Part of a small language model's weights.
Training: a variant of Muon for these matrices, 314M tokens, 4740 steps.
MLP neurons of a small language model. Each row is named by its layer, matrix (up: input weights) and neuron, and shows model dimensions 16-79. Each number is 128 + 24 x the weight over its row's rms, rounded and kept within 0 to 255.
After each neuron's rows, "fires on" lists the tokens most often at its 100 highest values on Wikipedia text that the model never trained on.

L7.up621 [142 129  96 117 148 151 143 108 163 170  97 109 132 142  90 105 139 137 149 108 156  96  71 147  94 129 136 179 138 114 138 156 115 126 127 160 131 146 164 128 104 116 139 136 125 117 118  92 105  90 117 120 146 145 121 180 149 154 130 129 123 100 154 106]
fires on: "n", "ti", "ve", "nt", "on", "si"

L6.up22 [133 171 136 138 127 113 134 114 156 131 137 127 131 131  99 130 137 111 136 155 128 149 110 119 124 125 134 121 111 141 149 130 104 177 118 104 142 182 124 105 119 146 146 150  96 140 137 139 149 113 162 104  64 117 141 127  97 119 106 113 140 178 121  85]
fires on: "-", " and", ".", "/", "nd"

L7.up545 [134 101 134 142 123 156 123 197 153 125 109 151 136 151 123  89 115  86 110  88 148 156 129  94 149 133 138 131 122 120 140 145 177 106 149 137 134 116 167 132 162 115  94 152 105 114  71 146  91 104 117 130 118 145 116 133 112  84 170 115 151 128 109 139]
fires on: "\n\n", " (", " also", " is", ")", ","

L7.up166 [150 146 148  94 122 107 131 105 140 107 131 115  96 174 123 121 128 142 138 116 166  98 108 152 119 159  85 193 154 178 140 112 117 126 128 143 123  81 153  92 136 120 117 156 108 129 157 159 139 110 106 107 109 104  92 170 136 171 138 133 143 130 122 141]
fires on: " |", "%", ".", "|", "  ", " 0"

L5.up337 [133 120 119 136 108 147  90 108 135 172 137 121 116  56 119 130 123  72 129 102 117 135 104 132 117 104 142 107 102 144 173 180 135 126 109  84 144 113 118 143 152 130 108  79 117  93 154 135 133 103 144 105 125 110 154 129 141 110 137 111 144 120 146 152]
fires on: " of", ":", "w", "t", "19", "now"

L5.up635 [115 151 131  98 175  98  99 112 169 154 181 127 146 132 111  79 144 150 128 131  98 135 116 152 154 151 131 126 140 101 107 111 149  84 143 136 114 153 143 164  99 148 167 126 113  96 128 143 166 156 127 121 129 158 127 103 103 116 134 121 127 121 185 105]
fires on: " ri", " re", " Su", " Li", " Re", " ste"

L6.up479 [ 97  96 127 116 121 111 115 127 125  80 164 177  97 116  96 168 133 130 101 100 151 148 139 110 156 100  74  99 138 134 133 108 122 113 143 105 144 158 123  94 120 122 148 103 124 110 106 147 154 165 161 111 129 102 140 163 129 192  79 148 113 141 147 178]
fires on: "–", " to", " and"

L7.up604 [ 92 136 143  96 150 141  85 147 138 110 126 145 120 172 164  93 116 159  71 177 158  78 131 159 111 124 150 152  62 163 121 141 175 128 105  84 171 119  96 152 128 156 150 115 163 168 135 112 112 100 147 124 154 141  91  91 124 167 114 118 124 112 124 138]
fires on: "-", "."

L4.up355 [ 92 125 128 133  95 130 164 111 161 130 173 114 126 159  95 108 119 124 149 147 133 110 120 151 135 128  92  87  93 116  86 158 131 122 114 102 120  98 125 136 141 127 119 163 110 137 146 123 163 125 134 106 112 121 180 130 145 115 102  97 131 129 127 141]
fires on: " and", "\"", "or"

L7.up330 [141 125 112 131  89 152 154 133 134 154 118 121 160  80 111 115 145 134  71 121 160 114 149 111 161 107 134 154 131 143 122 140 157 131 135 128 135 130 152  85 142 148 100 124  98  74 113 118 100 131 127 127 117 145 138 163 143 139 126 113 142 117 103 139]
fires on: "-", " the", ",", " of"

L4.up302 [100 126 144 113 181 142  80 121 161 123 131  86 117 142 142 124 144 120 112  85 138 114 131 171 114 130 114 118 143 116  95 146 136 113 124 137 115  90 144 184 107 161 144 144 105 176 147 131 168 112 132  93 140 108 139 158 125 113 109 111 181  96 163 137]
fires on: " |", "n"

L7.up451 [119 172 129 119 163  92  94 141 140 125 156  70 161 143 147 147 165 164 126 116 148 128  98 159  75 153  73 152 126 111 156 135  87 163 108 142 144 108 116 115 114 126 146 138 106 127 125 126 155 134  97 159 128 132 108 123 116 167 144 135 110 112 153 128]
fires on: "-", "inn", " Le"

L4.up362 [114  84 146 121 125 153 129 118 147 105 105  87 108 134 113 114 189 141 143 139 141 109  66 112 130 122 109 155 138  74 127 116 103  91 138  88 142 162 109  91 175 189 129 114 128 163 166 112 127 127 126 110  98 103 106 124  87 119 154 123 126 132 131 168]
fires on: " per", " any", " an", " every", " the", " this"

L4.up344 [114 152 143 138 130 133 150 111 181 145 156 181 129 149 107 113 113 137 110 100 116 138 129 146 111 121 105 125 105 127 123 136 109 174 119 131 131 174 130 133 157 144  98 166  87 116 123  88 148 113 144  78 118  98 149 103 147 118 163 134 101 117 117  91]
fires on: ".", " and", " (", ",", "\"", "2"

L7.up526 [122 129 137 106 138 116  99 144 140 131 146 132 136 116 140 101 134 130 117 152 126 104 125 130 100 112 124 124  90 152 116 186 129 134 139 138 163 119  81 113 187 120 148 158  72 124 122 139 175 129 103 129 139  98 108 160 132 169 139 154 143 127 120 131]
fires on: "|", "-"

L4.up503 [114 132 149 162 145 131 112 101 136 156 141 158 138 139 112 146 114 129 144 151 124 117 126 126 129  93 118  84 129 151  76 171 126 141 129 146 131 136 145  87 111 123 114 145 147  65 129 172 117 143 147 168 161 125 148 153 117 125 141 147 109 127 100 106]
fires on: " and", " or", " Preceded", ":", " Succeeded", " i"

L6.up300 [124 148 139 108 136 147 118 146 133 112 108 132 108 107 128 123 143 146 118 166 157 139 102 134 133 138 107 186 134 126 101 157 121  91 103 171 154 139  87  96 136 130 151 134 143 126 173 177 138  78 130 129 129  80 101 119 123 123 158 112 127 181 138 151]
fires on: " there", " the", " An", " this", " his", " There"

L7.up114 [109  83 117 151 174 122 126 167 121 185 156 187 127 145 115 151 140 129 152 158 170 149 149 138 104 104 151 111 118 118 138 131 132 113 114 147 139 159 137  78  96 121 139 111 110  83 147 136 126 143  75 161 131 104 131 138 111 139 139  98 157 145 150 137]
fires on: " and", "-", "=", " or", ",", " those"

L6.up636 [ 89 120 140 150 126 126 109  96 127 139 148 152 100 142 121 155 148 131 171 141 191 125 137 106 134 131 121 127 148 105 132 115 137 147 107 135 109 174 126 145 134 158  76 132 106 139 105 107 143 176 146 143 149 107 134 125 142 117 110 156 144  86 135 105]
fires on: " and", ",", " the"

L7.up279 [ 83 134 153 143 125 165 126 151 141 201 150 144 144  89 129 143 130  67 137  85 147 122 144 141 107 130 122 126 152  86 106 141  97 149 149 107 132 129 115 130 121 101 125 112 100 132 139 143 184 136 136 132 133 102 141 115 135 149 149 133 141 105 174 155]
fires on: ",", " help"

L4.up303 [ 92 104 109 167 122 156 106 122 122 151 137 143 139 119 105 131 176 112 157 147 153 112 106 100  72 161 104 122  82 100 139  89 129 143 135 143 118 113  95 144 141 149 128 141 105 141 105 136 157 138  90  96 121 137 135 168 103 111  93 143  88  89 114  81]
fires on: "  ", "'", " to", " |", "\n ", "\n\n"

L6.up533 [124 124  92 138 126 124 142 168 138 143 137  94 119 141 124 140 116  99 111 144 106 145 129 113 169 158  87 127  99 135 132 110 160 165 106 169 146 150 128  83  90 156 118 164  88 149 147 112 144 139 132 173 144 102 131 108  69 100  89 117 110 109 166 123]
fires on: ",", "hi", "-", "m", "ton"

L4.up123 [132 177 134 142 133 172 145 150 165 135 126 107 134 118 147 104 119  95 111 132 110 107 107 126 107 133  96 131  82 136 113 190 142 126 128 125 118 116  98 129 115 123 112 129 124  95 154 165 139 126 105 116  95 127  86 123 132  83 164 132 179 150 166 132]
fires on: "|", " he", " it", "He"

L7.up311 [ 98 161 117 170 156 138 162 152 138 174  99 153  96 158 127 155 108 104 126 128 157 130 113 143 111  89 137 124 113 132 127 129 143 176 133  95  59 126 137 124 161 128 117 108  92 119  97 143 101 121 129 118 113 119 148 127  84 111 144 130 102 106 138 149]
fires on: "\n\n", ",", ".", "nt"

L4.up393 [139 160 162  85 167 120 129 134 151 129 152 118 132  98 125 120 147  96 134  80 111 133 140 131 131 122 130 138 145  93  91 140 124 110 120 110 136 136 153 155 114 130 117 122 112 126 132 100 126 134 139 124 121 136 174 133 134 137 142 105 134  94 119 110]
fires on: " |", ",", " exp", " also", ";"

L3.up59 [112 111 125 149 154 158 102  90 112 216 109  91  89 121 152 132 113 153 106  90 117  99 112 153  91  90 143 135 123 125 102 146 151 130 136 127 135 117 126 113 141 122 153 127 139 104 140 116 137 131 144 106 102 115 112 109 145 127 135 114 150 117 102 172]
fires on: "19", "ol", " 18", " rep", " year", "t"

L6.up471 [109 126 122 103 125 117 119 165 138 137 158 106 142  90 141 125 136 113 114 144 186 126 120 114 123 170 100 123 126 118  90 167 138 134 128 123 123 139  85 121 108 152 157 105 123 114 134 157  90 125 134 139 131  90 103 116 126 106 153 114 151 149 107 146]
fires on: "t", "m", "w", "f", "k"

L3.up439 [116 141 181 125  90 140 123 166 110 143 128 150 102 141 128 108 138 103 154  72 115 137  92 126 162 139 161 126 112 132 134 110 107  89 148  99  88 119 110 111  94 124 150 132 112 136 125 148 128 123  99 109 135 126 166 122  99 133 119 104 123 130 143 127]
fires on: "s", "se", "st", "stan", " son"

L7.up122 [139 141 123 134 142 122 100 175 154 146 126 152 105 175 116  96 101 131 131 130 153 146 105 110 140 139 158 140 145 127 115 167 151 126 134 184 124 151 142 125 112 105 113 169  88  97 125  98 149 135 116 100 137 158 190 131 112 120 106 182 132 139 140 133]
fires on: " as", "\n\n", " for", " (", "nd", " Ep"

L4.up32 [135  80  95 122 132 128 123 162 117 131 126 127 165  72  99 134 134 141  98 145 148 136 126 137 144 137  96 115 128 145 136 127 127 112 131 108 136 104  99 102 144 137 124 147 138 114 168 135 134 162 163 142 118 115 133 179 152 119 132 169 170 106 132 110]
fires on: "00", "/", " of", " last", "-"

L6.up411 [118 112 151 128 142 151 100 105 159 128 118 137 168 143 123 163 110 123 118 140 131 139 164 126 131 107 121 120 127 127  82 139 107 116  89 177 156 134 111 115 141 141 130 117 117  93 139 153 136 112 127 156 141 120 126  83 130 167  92 110 144 144 106  87]
fires on: " and", "y", " or", ",", "/", "-"

L5.up280 [155 142  72  87 136 145 137 189 146 141  72 141 133 118 144  93 134 157 177 135 103 112 113 136 123 138  91 155 160 138 153 156  93 125 131 147  87 132 160 105  96 149 133 130 137 115 117 142 107 101 122 138 129 129 119 170 121 158  90  95 160 139 147 134]
fires on: "\"", "nt", "s", "ve", "de"

L4.up13 [171 141 121 129 122 101 115  88 170 137 123 136  92 134 124 127 123  91 106 115 124 153 123 167 167 137 147 101 145  81 125 116 108 109 139 107 159 130  83  96 123 159 149 138 151 120  91 127  86 131  65 164 128 107  98 127  96 158 156 128 103 120 133 113]
fires on: "pp", " had", " has", "do", " have"

L7.up278 [121 111 121 137 114 144 141 134 162 141 152 139 151 122 111 137 143 144 108  85 131 150 155 114 154 116 146 140 106 144 112 152 112 113 140 123 156 103 117 117 136 130 165 132  99 109  99 144 125 158 122 149  91 134 170 141 126 137 165 132 144  93 129  89]
fires on: " of", "-", ":", " there", " as", " named"

L4.up388 [132 133 135 104 107 146 125 198 114 113 188 142 124 120 109 137 161 159 107  83 118 161 120 130 160 177  73 112  81 119 131  98 148 142 118 155 170 172 129 127 120  74 128 136 131 153 149 122 130 148 125 114 104  77 137 139 116 163 105 115 112 135 123 167]
fires on: ")", "–", " –", "ina", "em"

L3.up129 [102 105 114 144 145 120 138 104 134 136  94 146 104 142 141 160 133 119 116 147 153 132 125 171 146 114  85  97 150 106 100 143  74 134 138 128 112 114  98 156 157 169 130 155 177  80 132 132  92  99 103 134 142  94 124 125 144 147 147 103 103 125 137 147]
fires on: " has", " have", " had", "ff", "tt", "180"

L4.up228 [ 96 126  91 127 126 145  99 106 134 112 127 110  87 125 130 170 129 117 136  90 155  99 149 141 103 138 139 149 137 154  63 133 103 130 117 116 149 110 100 160 147 137 111 142 135 116 125 151 123 145 165 114 166 103 122 152 116 154 147 170 111  95 148 130]
fires on: ",", " =", " Preceded", "un", " was", " is"

L6.up500 [112 148 119 147 130 117  97 140 158 159 126 137 139 115 145 143 119 149 146 178 121 139 133 127 147 119 136 103 105 137 111 144 173 144 122 164 107 187 120 121 118 143 128 137 129 143 131 173 132 144 106 168 145 112  81 105  93 135 126 111 146 133 156 125]
fires on: "-", " Re", "po", "w", ","